config = dict(
    init_std_qkv=0.022,
    init_std_down=0.0,
    max_grad_norm=1.0,
)
MLP neurons of a small language model. Each row is named by its layer, matrix (gate and up: input weights) and neuron, and shows model dimensions 256-351. Each number is 200 + 20 x the weight over its row's rms, rounded and kept within 0 to 999. A neuron's up and down rows have the sign that makes its largest values positive.
Before each neuron's rows, "fires on" lists the tokens most often at its 100 highest values on Wikipedia text that the model never trained on. A number after a token or word is its count.

fires on: "at" 16, " main" 12, "ain" 7, "z" 7, "T" 6, "iz" 5
L6.gate1493,216,242,184,199,240,196,215,210,220,207,187,194,201,226,201,205,221,227,201,166,188,200,214,201,176,195,238,183,194,226,170,175,226,206,211,212,177,184,220,181,188,165,244,210,205,195,214,179,214,185,224,207,240,213,163,217,227,187,214,215,186,200,209,189,191,208,224,206,190,187,200,248,192,203,170,200,185,234,199,177,192,210,182,200,194,205,193,206,200,181,213,183,176,203,171,189
L6.up1493,201,196,205,206,190,200,191,244,196,188,149,220,171,217,190,203,217,195,201,197,187,213,226,177,230,187,202,172,238,188,201,217,220,203,216,178,214,209,197,199,199,163,202,205,167,176,141,225,193,209,214,189,220,193,204,196,210,214,204,196,212,232,225,175,226,220,197,172,229,228,228,213,201,243,188,200,192,210,210,178,194,187,165,173,224,193,228,217,213,174,207,226,230,246,220,243

fires on: "'s" 27, "ists" 7, " has" 6, "'" 6, " is" 5
L6.gate1887,187,228,195,191,220,196,246,230,178,203,192,173,202,202,176,216,201,171,163,206,199,196,183,215,170,200,179,199,197,207,198,204,222,201,222,193,206,191,236,201,177,182,189,197,196,143,178,232,186,145,190,197,234,201,194,177,200,225,211,201,209,207,183,222,205,214,207,215,206,196,228,207,213,183,225,204,170,164,220,174,212,213,216,211,168,239,169,168,222,188,165,183,221,169,194,209
L6.up1887,173,182,196,220,208,180,219,230,198,163,196,209,208,190,228,197,167,210,197,208,179,188,179,196,201,214,190,234,169,212,197,217,221,228,201,216,186,161,223,206,206,187,197,216,195,211,198,216,232,219,208,165,184,220,203,203,179,201,209,206,189,202,182,207,183,205,200,251,249,182,199,207,223,191,220,199,199,176,219,213,190,210,205,203,213,203,206,180,189,182,198,232,200,210,212,181

fires on: "erb" 18, "st" 13, "ar" 10, "leg" 6, "n" 6
L6.gate654,200,195,180,187,215,200,215,188,208,218,199,182,206,181,189,184,199,234,202,200,194,194,212,223,181,198,189,175,182,155,226,219,182,235,183,209,189,207,173,198,208,212,180,214,164,197,234,207,167,170,183,192,159,193,205,202,234,189,202,214,210,178,190,178,216,239,182,206,187,195,187,233,173,202,233,199,177,189,234,180,196,198,196,207,207,226,190,199,223,243,221,198,190,179,169,231
L6.up654,196,234,179,218,197,220,208,164,211,223,206,217,187,209,194,201,229,206,213,181,206,183,204,193,214,245,225,157,212,182,212,224,209,182,216,222,194,217,189,187,181,194,147,171,193,199,194,205,205,203,227,190,185,181,236,200,170,205,169,192,217,163,209,208,200,249,209,191,208,170,203,183,204,177,179,205,206,201,202,229,180,215,140,182,225,207,178,200,185,210,208,161,203,189,229,185

fires on: "," 13, " and" 12, "ant" 8, " or" 6, "en" 6, " more" 5
L5.gate1916,198,143,250,187,214,225,185,177,192,207,157,198,227,186,183,218,211,200,218,205,171,205,221,195,186,193,228,203,175,193,221,176,188,184,175,198,186,178,149,205,197,184,183,199,217,239,198,197,192,166,185,159,224,217,207,204,181,199,198,158,198,193,169,229,198,198,189,191,190,161,211,196,188,200,223,194,191,229,186,198,195,187,212,188,206,185,167,200,193,191,223,180,231,193,205,198
L5.up1916,214,153,211,189,219,226,202,200,235,190,228,185,160,198,189,231,189,165,211,218,198,180,227,201,175,192,179,229,208,201,201,227,191,176,164,173,197,204,203,186,230,214,136,215,229,219,214,175,188,203,195,210,181,188,201,192,218,223,220,233,218,166,225,188,229,180,175,179,198,211,217,218,190,193,215,158,219,217,190,189,169,241,181,196,176,181,184,227,224,198,227,185,212,224,204,208

fires on: "." 96
L5.gate1094,194,219,218,194,213,198,167,194,211,185,198,209,203,212,208,201,218,167,196,206,190,238,179,190,229,225,208,195,187,228,197,195,228,217,215,211,203,167,225,190,230,221,208,244,204,180,245,199,203,206,214,194,192,167,208,182,198,195,218,197,133,201,211,174,198,174,206,235,224,200,203,179,183,231,164,195,234,188,207,190,167,218,197,182,177,177,170,208,215,200,201,204,219,213,189,204
L5.up1094,230,238,199,180,214,180,215,183,183,212,215,160,172,195,217,249,205,214,202,191,223,228,189,180,204,211,205,175,200,203,222,237,173,186,218,197,244,194,183,183,200,214,223,192,166,230,172,193,181,238,189,208,187,211,242,188,215,193,235,198,183,221,173,179,172,194,215,167,214,216,190,214,215,209,188,197,242,233,175,186,210,189,204,211,211,195,178,200,219,236,196,198,224,201,205,218

fires on: "or" 38, "ow" 14, "ap" 8, "n" 6, "f" 5
L5.gate1423,181,196,211,177,196,178,189,230,219,189,217,185,203,198,201,187,213,202,190,181,201,180,205,194,256,196,240,205,207,179,177,178,201,168,205,170,173,176,210,200,233,188,191,173,192,204,209,221,213,217,191,211,182,204,203,211,172,207,173,173,222,188,203,197,218,241,216,203,194,198,214,178,177,200,194,185,224,182,214,216,203,192,188,201,229,197,234,226,237,203,216,205,254,209,205,171
L5.up1423,191,179,165,173,209,211,180,217,194,209,182,192,165,211,231,179,178,241,184,229,189,183,233,165,199,195,197,196,168,207,221,193,184,180,183,200,202,205,185,202,187,196,196,189,188,188,165,238,193,198,194,185,212,220,212,208,218,189,207,198,175,172,223,173,204,207,230,211,210,180,182,230,215,188,195,186,182,207,209,222,184,174,200,198,202,192,157,196,218,219,222,193,230,200,204,205

fires on: "D" 19, "b" 18, "ar" 9, " left" 8, "m" 5, "al" 4
L5.gate1547,160,172,217,220,178,193,209,185,225,243,190,207,185,199,218,193,172,186,169,221,246,189,192,182,182,184,200,173,232,149,230,182,182,191,190,200,178,203,178,229,238,182,204,211,188,195,201,227,192,225,217,149,173,202,184,196,191,204,191,185,200,230,172,226,162,211,198,210,204,179,162,195,191,235,203,196,207,202,214,225,207,216,174,186,185,198,224,185,219,226,250,194,210,195,184,211
L5.up1547,211,206,208,201,197,203,221,231,191,191,219,178,199,242,225,191,188,222,195,192,185,165,191,200,170,195,202,210,186,195,195,210,189,205,204,214,169,219,179,213,219,206,185,202,192,186,236,219,173,216,227,213,218,221,166,229,232,202,172,228,212,211,184,198,202,183,190,243,150,159,160,190,190,211,201,219,168,216,199,205,195,209,219,188,193,212,185,227,190,213,189,195,209,216,202,212

fires on: "." 15, "r" 12, "g" 10, "z" 5, " G" 5, "le" 4
L6.gate860,168,188,225,222,209,159,214,205,249,205,172,160,225,173,180,194,224,174,210,150,188,219,194,221,188,186,187,237,190,205,211,211,176,199,171,205,172,211,198,193,181,199,172,170,217,179,185,222,169,220,188,182,201,197,192,235,174,179,182,176,201,208,191,219,218,215,164,169,207,169,192,218,212,198,216,175,190,201,217,180,194,195,142,223,173,199,201,201,206,229,186,194,214,197,193,220
L6.up860,210,192,247,197,189,191,211,174,232,226,183,163,205,199,197,220,245,192,191,189,203,236,207,169,186,217,229,175,208,195,205,213,180,169,211,231,209,189,198,220,179,220,159,220,168,183,213,198,162,190,187,212,202,207,196,223,203,185,184,209,237,191,193,165,166,192,172,179,192,212,213,239,233,197,226,209,207,204,236,182,194,210,216,223,193,180,199,217,205,199,206,200,210,198,190,251

fires on: "–" 26, " " 8, "-" 8, "o" 8, "\n" 6, " the" 4
L6.gate1996,205,207,236,236,192,193,213,173,203,205,191,212,208,166,204,210,155,202,200,187,225,172,184,197,195,178,214,191,204,205,179,223,204,213,218,208,209,202,194,199,210,198,244,258,172,182,202,204,208,181,199,214,187,194,195,198,190,203,193,208,222,206,198,222,162,208,224,240,240,184,180,194,235,204,195,224,216,195,188,199,203,172,213,193,209,195,198,208,173,209,205,175,173,205,200,190
L6.up1996,212,180,198,222,201,159,216,202,172,193,188,238,217,215,199,183,207,193,228,170,180,211,206,203,191,200,205,206,181,204,183,185,231,204,193,208,235,206,156,197,190,174,224,223,199,196,225,197,195,203,157,239,200,224,186,172,203,197,202,187,215,209,222,207,180,191,229,188,181,178,207,186,235,181,205,222,205,189,182,185,206,210,163,218,179,236,180,174,195,188,198,167,213,205,167,202

fires on: " we" 21, "e" 10, "he" 6, "ven" 5, " one" 4, "100" 4
L5.gate848,203,183,224,166,219,203,189,186,225,155,223,171,161,186,174,215,194,204,204,188,212,211,209,191,213,226,160,211,198,193,210,195,207,245,203,203,228,168,204,255,160,175,219,208,215,216,198,220,188,211,215,222,223,198,197,217,206,205,203,202,179,203,232,224,157,196,203,193,216,239,190,222,215,189,225,186,189,196,194,252,199,239,189,199,210,224,188,200,196,240,203,210,198,205,226,178
L5.up848,214,213,154,202,186,221,238,223,183,193,226,266,184,208,200,192,218,201,168,217,185,228,198,199,192,164,190,215,239,190,183,218,228,212,182,214,187,203,203,200,204,165,168,201,237,195,217,204,218,207,187,214,204,193,208,197,181,178,189,206,180,223,207,252,189,213,199,207,183,195,194,213,185,193,161,175,182,202,220,186,193,188,204,196,176,203,180,205,190,218,192,198,183,199,192,225

fires on: " rest" 14, "g" 9, "est" 9, " met" 8, "he" 5, " all" 5
L5.gate2024,193,189,220,218,208,171,209,187,190,233,208,163,211,200,184,184,216,216,143,195,193,192,206,226,190,213,201,201,233,224,179,203,187,194,219,199,266,210,180,151,193,219,207,192,238,210,187,198,193,194,155,197,198,182,224,184,192,240,191,249,202,193,190,224,188,211,201,199,215,181,189,200,209,186,195,213,170,241,214,229,217,212,208,207,191,184,194,164,171,223,249,227,186,201,255,200
L5.up2024,208,223,197,196,189,216,212,176,199,200,216,200,180,197,214,179,240,243,174,228,198,201,230,207,193,207,231,212,208,221,172,149,172,236,233,177,192,230,202,219,175,199,160,211,212,226,226,205,197,190,174,231,176,201,209,184,200,194,176,221,219,225,188,168,191,198,204,147,172,183,178,251,219,176,193,192,185,158,182,181,211,197,171,209,198,182,203,195,220,187,178,193,185,211,183,195

fires on: " with" 31, "er" 7, ", with" 6, " under" 4, "ing" 4
L6.gate438,212,190,186,226,191,148,201,172,224,197,207,211,201,213,189,203,193,184,227,206,221,188,152,214,204,217,222,190,170,210,202,190,212,211,217,180,178,166,209,205,249,184,177,208,198,207,212,207,180,199,186,184,199,193,213,190,203,219,212,191,216,212,215,169,234,202,217,230,178,185,195,233,217,204,199,210,166,189,201,224,231,225,222,238,213,220,207,200,212,211,164,185,214,241,176,207
L6.up438,205,149,201,174,202,185,201,191,206,184,201,193,217,191,232,200,184,196,200,207,216,173,190,260,179,182,196,217,187,178,219,220,234,223,221,207,200,181,202,186,224,159,200,201,187,174,201,219,187,198,199,200,178,183,195,194,172,200,193,206,191,199,230,174,233,225,224,203,227,208,193,180,199,209,200,193,199,214,201,225,203,220,203,200,196,211,192,188,197,168,193,212,219,191,198,182

fires on: "." 13, "k" 10, "C" 9, "enc" 9, " B" 6, "io" 5
L5.gate1284,194,200,224,206,191,186,239,215,198,192,209,201,184,196,190,231,189,185,193,261,195,192,186,162,206,171,187,191,192,223,188,177,227,232,220,160,185,179,196,188,224,211,209,207,182,202,236,200,179,218,251,168,197,176,225,190,172,218,240,188,188,193,180,173,237,188,180,184,199,167,193,180,174,174,172,215,168,179,200,184,233,204,173,224,205,184,193,163,208,219,184,189,204,226,171,222
L5.up1284,203,212,191,200,234,231,199,218,215,206,195,208,218,199,248,223,191,222,164,187,247,208,206,215,183,191,235,208,175,170,204,204,214,214,213,218,202,187,168,217,198,162,200,186,183,202,191,186,199,192,202,191,198,210,198,194,228,218,173,165,183,230,209,194,185,199,178,222,180,222,208,225,208,194,209,172,183,171,150,151,185,190,218,188,195,167,200,196,222,198,220,166,193,211,213,209

fires on: "m" 21, "M" 14, "ol" 10, "ice" 6, "il" 6, "N" 5
L5.gate1063,185,152,250,189,186,199,207,210,195,216,180,227,181,222,210,224,199,218,241,201,187,170,155,184,175,210,209,207,190,234,203,199,202,185,203,207,235,207,197,182,206,195,189,211,174,199,219,198,198,188,171,248,199,221,201,192,207,188,210,211,193,193,159,197,223,226,218,200,240,211,176,197,194,212,190,201,193,179,223,191,188,212,171,207,175,187,185,198,190,178,233,166,223,204,209,197
L5.up1063,216,223,239,181,216,204,189,210,178,234,232,200,194,223,215,211,185,176,239,203,212,217,207,197,206,209,214,213,215,203,172,215,151,193,169,202,216,184,188,209,201,176,194,212,158,197,203,196,233,184,220,180,182,198,215,204,221,163,181,214,190,151,166,200,208,241,182,192,230,194,178,221,222,226,187,161,191,179,203,184,184,175,222,210,201,212,196,201,210,179,186,221,206,203,174,174

fires on: "l" 44, "on" 9, "n" 5, "mas" 5
L5.gate703,173,208,197,212,212,211,195,202,149,204,188,224,196,224,195,194,227,208,220,182,178,188,221,194,182,226,201,171,214,197,215,189,208,174,228,196,202,193,174,187,202,172,204,200,208,186,219,199,198,224,199,157,232,193,190,210,213,184,172,165,206,174,194,166,225,168,188,187,171,205,200,187,249,202,199,212,201,187,221,194,189,201,199,218,199,212,177,193,226,163,190,202,176,162,182,178
L5.up703,189,179,209,194,200,216,174,203,169,237,215,216,252,192,195,192,223,176,250,188,191,222,201,208,206,214,197,194,216,192,205,228,174,178,192,211,184,186,148,174,190,189,215,222,221,227,238,210,208,212,177,237,209,205,201,200,200,195,207,175,197,162,177,166,193,139,210,174,191,169,189,199,228,222,203,195,219,219,227,202,190,219,225,210,174,167,159,182,225,206,214,183,192,220,183,193

fires on: "ow" 19, "in" 10, "ab" 9, "ation" 8, "or" 6, "uc" 5
L5.gate96,177,186,234,182,228,209,228,195,177,201,195,205,230,210,194,217,170,201,188,192,179,214,175,228,218,202,215,170,229,169,164,166,213,190,206,211,196,179,181,200,192,227,196,209,223,163,221,211,235,200,219,192,219,216,212,196,255,225,173,201,206,195,185,218,225,193,194,230,209,195,180,165,191,202,197,178,226,172,214,210,166,194,201,225,242,194,220,245,201,162,178,214,201,204,165,216
L5.up96,199,169,218,201,193,229,188,214,192,199,193,180,182,215,172,224,227,224,183,206,162,214,189,186,234,201,237,192,185,199,213,197,224,155,205,223,199,201,198,215,201,201,203,205,181,219,184,216,196,163,177,228,169,201,193,168,193,197,200,212,178,171,215,225,208,203,164,187,208,159,164,180,198,185,211,187,197,193,192,197,212,176,195,197,201,193,198,197,169,212,208,204,246,199,226,217

fires on: "road" 11, "ail" 11, "el" 10, "or" 9, "il" 8, "way" 6
L5.gate293,205,214,236,191,196,180,188,212,202,171,185,210,199,220,216,202,197,177,171,229,169,214,203,204,134,191,209,202,215,191,172,196,177,184,229,196,178,224,204,222,193,217,169,214,185,178,210,206,186,215,234,211,171,197,200,212,209,236,185,195,208,174,213,212,192,220,224,242,215,173,233,214,186,192,198,196,179,213,210,231,159,216,186,183,198,196,165,167,191,213,199,204,196,214,156,229
L5.up293,220,210,197,204,189,243,221,213,219,181,211,217,218,227,180,181,212,176,219,186,181,228,175,211,193,146,226,217,208,195,190,193,196,196,172,185,209,208,183,176,222,225,211,168,221,211,204,175,179,227,214,243,204,186,212,176,203,208,204,182,190,221,155,162,200,201,210,199,192,178,215,211,211,178,216,211,213,199,172,200,224,187,192,195,194,206,172,196,212,242,195,219,152,194,183,207

fires on: "0" 28, "E" 14, "F" 7, "al" 5, "1" 4, "Ge" 4
L6.gate436,206,188,218,173,246,208,199,184,156,175,224,219,168,184,205,196,196,194,182,237,200,203,220,184,179,218,200,202,205,187,216,202,201,187,186,189,184,212,187,194,209,214,179,230,177,218,204,238,217,199,180,212,198,195,196,190,218,207,198,213,173,188,201,232,198,207,221,189,175,187,209,161,215,205,163,196,178,196,191,185,206,188,205,190,191,206,179,223,190,178,184,218,219,215,182,204
L6.up436,198,222,214,206,213,207,183,173,232,241,213,157,174,192,252,229,194,208,206,232,190,216,231,205,183,187,203,233,230,222,225,172,216,201,216,209,195,205,222,189,164,180,189,201,192,220,204,171,185,204,215,181,230,181,170,210,191,198,173,173,203,197,210,193,162,179,187,232,181,207,205,213,208,226,179,204,195,168,185,199,197,233,186,208,200,210,239,205,180,220,204,183,238,225,178,207

fires on: "id" 21, " living" 7, "op" 7, "ent" 6, "ak" 6, "ering" 5
L5.gate53,214,199,206,196,156,189,195,196,161,211,162,193,204,173,220,203,192,198,191,245,156,193,209,167,198,201,181,173,201,185,234,197,197,212,203,193,187,225,183,197,180,229,192,231,256,199,184,196,196,211,207,184,182,167,207,242,199,191,158,242,192,175,177,204,201,184,215,218,172,212,217,187,194,196,179,150,219,241,201,211,207,245,211,225,221,195,205,191,224,231,202,209,174,205,212,228
L5.up53,199,195,196,194,181,200,169,193,181,224,185,243,188,188,225,201,162,218,192,196,207,214,200,197,225,193,177,183,152,186,211,190,201,233,194,215,222,198,210,209,183,214,185,225,205,228,241,221,165,184,180,212,203,195,167,184,208,170,184,230,149,177,187,236,218,204,233,152,170,200,226,196,212,178,207,210,236,239,208,192,203,186,232,197,210,216,215,193,218,199,235,197,219,177,207,221

fires on: "\n" 20, "\n\n" 16, " | Title" 8, "ot" 6, "d" 4
L6.gate1028,187,195,193,219,234,192,190,173,190,205,181,180,184,227,241,199,185,182,205,205,204,188,229,213,203,213,193,167,155,200,233,181,159,196,206,182,209,208,194,231,208,169,161,209,234,197,205,225,188,182,223,187,185,211,185,189,168,177,181,200,213,233,181,198,175,239,182,183,195,198,215,198,183,198,202,219,226,210,226,226,193,185,204,226,201,185,206,185,203,198,207,213,187,212,199,196
L6.up1028,211,215,237,217,209,176,180,203,198,232,177,174,189,155,230,188,181,197,226,195,174,245,213,210,195,244,198,180,235,201,201,138,205,186,220,199,169,186,202,209,190,182,210,216,179,199,189,224,199,255,214,196,190,227,190,203,188,188,201,228,229,205,147,215,196,183,178,227,162,253,232,195,184,228,186,212,192,164,216,243,203,231,209,182,212,187,195,214,181,170,225,150,190,200,188,217

fires on: "1" 33, " on" 7, "2" 7, " – " 6, "–" 6
L6.gate1332,183,166,190,204,206,206,206,192,192,228,170,199,210,211,211,193,186,208,220,193,175,180,199,195,184,221,196,177,170,216,176,182,203,204,204,204,182,190,232,196,186,208,219,212,207,202,199,200,223,191,188,173,176,190,197,182,194,185,213,203,228,199,230,221,197,226,206,185,210,203,199,223,175,210,192,182,191,196,193,172,185,212,189,207,223,259,191,159,173,208,213,199,226,200,189,211
L6.up1332,224,231,221,185,186,241,200,207,184,236,172,252,208,194,201,215,223,176,216,185,233,207,211,192,190,176,209,183,248,226,207,244,205,232,181,206,203,165,211,183,210,194,211,174,224,184,211,191,197,175,243,200,177,197,201,154,155,225,229,178,189,215,160,214,197,211,185,207,235,213,188,189,179,179,230,194,207,191,210,201,202,234,188,213,158,228,203,183,210,216,208,203,176,220,222,195

fires on: " dis" 37, " dr" 8, "is" 7, " fac" 5, " Dis" 5
L6.gate1059,215,168,190,204,202,205,194,188,200,221,234,201,189,199,253,201,202,188,175,196,208,167,178,202,163,218,199,201,187,195,229,205,234,237,189,204,212,185,194,213,197,186,202,216,200,199,198,188,209,189,201,189,183,202,239,226,218,205,222,194,209,194,217,190,204,195,227,172,212,204,179,227,228,190,198,216,208,219,201,206,206,183,236,189,169,216,223,185,222,194,195,203,230,174,202,181
L6.up1059,222,196,211,209,191,218,184,227,194,213,197,205,189,188,212,187,190,193,174,195,208,228,208,182,172,178,169,204,209,203,234,215,158,210,183,216,199,210,199,222,207,186,219,190,215,191,233,190,209,201,212,195,190,204,225,193,214,226,175,217,210,224,173,214,186,212,212,202,176,207,192,185,227,145,224,223,190,200,218,193,181,216,197,211,174,169,207,172,211,161,242,186,185,160,184,186

fires on: " was" 36, " is" 11, " =" 5, " came" 4, "," 4, " has" 4
L6.gate1730,212,179,174,190,209,198,201,227,228,257,214,206,215,199,213,193,183,196,183,220,187,261,228,210,185,215,206,220,251,203,231,176,178,191,184,191,207,203,230,210,189,195,195,216,229,220,185,245,197,231,193,238,249,227,187,203,199,168,161,213,197,207,174,217,180,213,210,207,202,183,215,186,173,193,222,193,166,196,194,178,218,192,204,203,182,209,187,196,217,209,201,196,186,168,240,179
L6.up1730,215,188,193,181,220,197,177,228,188,189,210,153,220,216,176,194,186,214,210,227,227,180,223,181,208,165,233,213,208,196,179,204,206,205,235,212,157,182,199,178,181,208,191,241,177,203,202,226,203,182,188,165,185,174,181,174,185,181,232,192,213,191,209,210,232,161,238,217,207,182,189,212,237,231,252,199,205,234,240,232,218,219,205,230,212,206,208,200,217,196,190,198,191,212,189,200

fires on: "–" 35, "\n" 26, "|" 14, "2" 11
L6.gate651,193,203,163,206,246,222,178,184,173,155,164,200,195,208,182,156,191,203,186,219,182,211,222,236,174,215,232,158,203,202,223,225,214,197,223,178,191,192,205,199,219,181,238,215,217,224,193,202,205,170,181,214,162,205,213,215,210,183,240,222,207,206,212,220,195,195,205,219,200,162,197,186,200,200,185,205,210,208,207,217,245,198,183,197,195,154,158,185,188,180,227,202,199,216,226,175
L6.up651,183,185,183,235,181,234,197,196,215,207,202,216,173,216,205,213,198,205,188,177,202,201,199,226,182,178,224,168,191,178,165,216,198,196,217,184,185,179,207,185,223,193,243,197,204,192,257,213,197,171,205,236,203,195,171,188,158,217,221,184,208,225,182,217,184,213,203,226,184,187,187,199,194,214,162,217,186,193,191,187,232,245,198,200,183,225,188,182,214,222,189,160,192,224,199,184

fires on: "ail" 22, "g" 10, "al" 7, ", " 7, " g" 6, "road" 6
L5.gate159,196,182,206,161,185,186,187,225,185,196,204,175,184,192,167,233,170,185,194,198,188,206,219,216,217,208,171,195,195,211,208,182,206,199,232,203,182,216,194,177,231,186,170,245,203,228,187,200,229,205,197,233,179,227,212,209,204,220,187,216,218,214,203,196,166,206,216,213,217,166,174,182,200,182,206,180,230,211,172,209,168,184,202,196,188,221,196,221,203,157,221,191,207,198,173,213
L5.up159,177,197,201,228,185,200,167,260,207,182,231,223,209,165,188,174,183,195,198,198,189,185,234,213,257,194,191,222,159,188,177,208,192,201,189,213,193,214,162,170,207,192,184,191,215,172,198,194,220,198,220,209,208,184,209,177,217,214,217,197,199,242,225,201,234,184,217,238,195,195,206,169,183,184,211,191,184,203,207,182,239,184,223,200,164,194,179,176,164,204,232,239,188,224,188,199

fires on: "s" 11, "n" 10, "l" 10, "r" 8, "ial" 7, " | " 6
L5.gate1464,205,233,178,192,228,199,266,215,229,263,198,201,212,185,179,226,231,185,179,191,191,202,223,219,239,218,255,199,189,207,188,221,208,178,174,213,220,204,217,197,215,205,172,224,211,244,183,180,177,179,193,220,190,213,180,210,192,201,197,205,207,239,205,217,192,179,208,218,165,180,229,224,195,216,207,151,192,177,192,196,202,183,211,187,193,204,221,194,199,222,188,165,199,194,226,196
L5.up1464,206,191,209,210,193,223,221,184,241,221,175,217,224,184,173,210,182,215,208,194,208,173,218,163,184,189,269,191,241,215,197,201,217,213,167,180,190,189,197,168,241,179,163,191,195,222,194,190,191,202,227,207,204,198,215,203,197,177,196,206,206,199,197,205,195,191,195,193,180,187,211,213,206,178,212,180,228,181,183,203,197,205,187,190,189,159,203,203,192,208,204,166,204,168,201,232

fires on: "al" 15, "ic" 13, "is" 10, "ro" 8, "ul" 7
L6.gate1718,229,231,160,202,208,222,219,175,188,231,197,195,178,199,172,215,205,219,210,195,203,160,198,203,214,201,209,207,218,218,197,242,211,211,187,222,218,189,220,190,220,208,167,218,199,200,194,192,205,189,197,198,220,179,188,204,232,222,181,223,181,181,172,188,191,192,200,220,195,215,200,225,145,206,188,218,226,202,228,214,200,210,203,172,187,200,177,206,213,193,195,211,216,228,181,217
L6.up1718,205,158,197,209,193,231,169,185,221,203,202,187,181,203,220,178,231,217,199,219,206,215,170,178,216,181,200,216,231,237,167,213,166,194,190,197,226,211,163,213,204,205,228,204,166,198,205,182,219,182,206,171,154,168,192,222,215,212,205,185,195,193,200,205,202,200,230,217,200,210,208,204,155,195,219,186,205,176,211,194,180,198,205,201,176,190,194,221,170,208,206,206,185,201,192,201

fires on: "1" 26, "i" 19, " in the " 9, "aut" 4, "al" 4
L6.gate1671,155,194,221,215,219,226,197,217,177,180,212,179,179,188,194,184,216,179,217,180,191,222,219,188,192,227,179,221,196,220,206,169,231,219,213,228,195,173,200,178,173,250,198,185,170,195,180,191,206,184,204,230,189,203,215,201,215,198,204,164,221,224,193,195,249,204,180,199,204,185,205,176,210,209,222,219,212,188,195,224,218,217,220,160,175,175,211,206,209,170,218,260,211,226,178,220
L6.up1671,188,235,226,241,199,184,205,228,213,200,194,188,193,198,208,208,223,196,239,202,181,227,255,203,211,207,188,194,215,198,215,173,207,209,167,247,192,218,189,199,205,221,200,216,230,181,190,208,216,192,217,242,222,218,186,227,193,233,183,225,201,187,197,209,168,195,223,178,211,203,219,200,236,203,196,210,222,229,206,189,198,223,216,213,197,184,243,207,224,253,192,225,204,235,215,203

fires on: " and" 27, " of" 23, "," 9, " or" 7, "s and" 4
L6.gate1255,192,177,196,182,198,209,171,223,208,216,203,217,232,224,190,191,226,230,205,176,157,154,211,215,199,239,197,212,212,220,200,214,196,185,182,188,188,194,180,220,238,173,178,209,192,210,271,183,197,184,191,196,164,196,201,212,204,183,202,216,167,197,187,209,201,190,207,171,220,175,229,202,181,221,235,174,176,191,180,209,224,223,238,209,182,174,218,195,220,213,194,204,219,233,197,233
L6.up1255,226,207,202,195,187,213,234,187,214,217,187,155,197,192,175,205,215,200,194,198,205,172,237,192,194,208,219,234,214,196,189,198,195,182,215,187,217,170,162,196,227,197,195,201,210,227,204,208,203,187,201,210,180,193,199,180,207,187,185,181,175,208,194,193,240,186,195,202,213,146,202,185,193,200,226,193,181,215,156,187,210,192,213,218,185,193,206,179,199,209,222,197,236,237,195,221

fires on: "b" 31, "le" 11, "D" 8, "id" 4, "n" 4, "p" 4
L5.gate200,198,194,196,186,178,204,203,213,204,236,179,169,170,183,192,194,190,229,209,205,182,187,235,227,181,207,178,176,205,199,198,222,183,182,220,218,171,212,204,189,252,203,213,206,213,190,216,182,217,179,233,164,207,196,178,188,279,183,213,192,169,228,184,228,224,173,176,201,226,205,199,210,165,192,190,217,193,209,191,214,201,209,180,205,187,181,215,214,204,201,190,261,166,219,239,185
L5.up200,194,191,211,193,222,241,199,232,217,215,208,184,208,189,227,192,186,195,219,223,196,177,201,184,190,188,193,184,177,195,200,218,190,234,220,185,186,194,207,179,170,174,180,164,201,178,180,209,195,181,212,186,226,194,218,207,203,203,185,152,222,182,229,205,195,182,192,225,153,169,172,154,195,195,209,213,201,189,178,220,197,227,196,192,191,192,199,244,186,166,175,185,207,203,169,179

fires on: " of" 12, " These" 11, "ar" 9, "ir" 8, " those" 5, " who" 5
L5.gate1775,205,184,176,168,205,134,170,196,164,167,173,186,218,201,212,199,189,170,190,219,205,184,191,197,179,188,178,151,208,190,177,191,191,212,200,236,230,179,161,207,200,199,196,167,192,175,238,203,187,204,197,203,205,167,194,210,197,209,195,208,201,129,220,223,212,186,226,209,213,179,168,194,199,162,204,223,187,178,225,223,194,202,228,191,196,173,220,159,201,167,196,208,251,203,194,232
L5.up1775,182,178,227,197,231,240,237,201,189,214,208,196,222,222,246,182,183,197,188,213,180,193,204,201,193,187,206,210,237,203,162,214,201,208,200,177,212,196,242,193,190,189,206,183,214,188,198,187,235,165,192,219,197,204,167,182,203,211,215,196,216,203,216,231,201,199,173,209,221,204,194,204,175,200,194,172,200,224,183,174,201,204,151,257,196,205,228,194,201,183,217,201,144,175,219,209

fires on: "r" 23, "j" 12, "g" 9, "v" 6, "n" 6
L5.gate337,166,217,194,183,185,207,215,171,214,242,168,187,215,199,180,160,245,190,190,198,201,193,223,215,190,220,201,199,178,206,168,224,206,195,198,204,219,220,179,198,173,219,170,162,171,198,194,197,192,189,190,196,179,212,215,199,189,201,194,196,189,185,156,208,236,193,165,204,197,195,199,182,217,234,185,180,220,224,209,210,212,233,171,271,222,222,206,174,167,199,206,171,211,191,205,198
L5.up337,168,193,203,179,198,164,194,207,214,232,159,200,189,206,197,212,185,205,226,177,199,187,204,164,207,223,203,230,178,225,209,199,193,189,182,217,199,206,187,232,198,191,167,201,185,184,194,213,215,167,195,213,210,193,185,204,207,188,214,183,238,206,191,198,190,179,188,177,162,205,192,201,234,187,185,209,193,167,186,187,152,221,199,194,235,170,188,222,177,194,205,191,211,192,192,226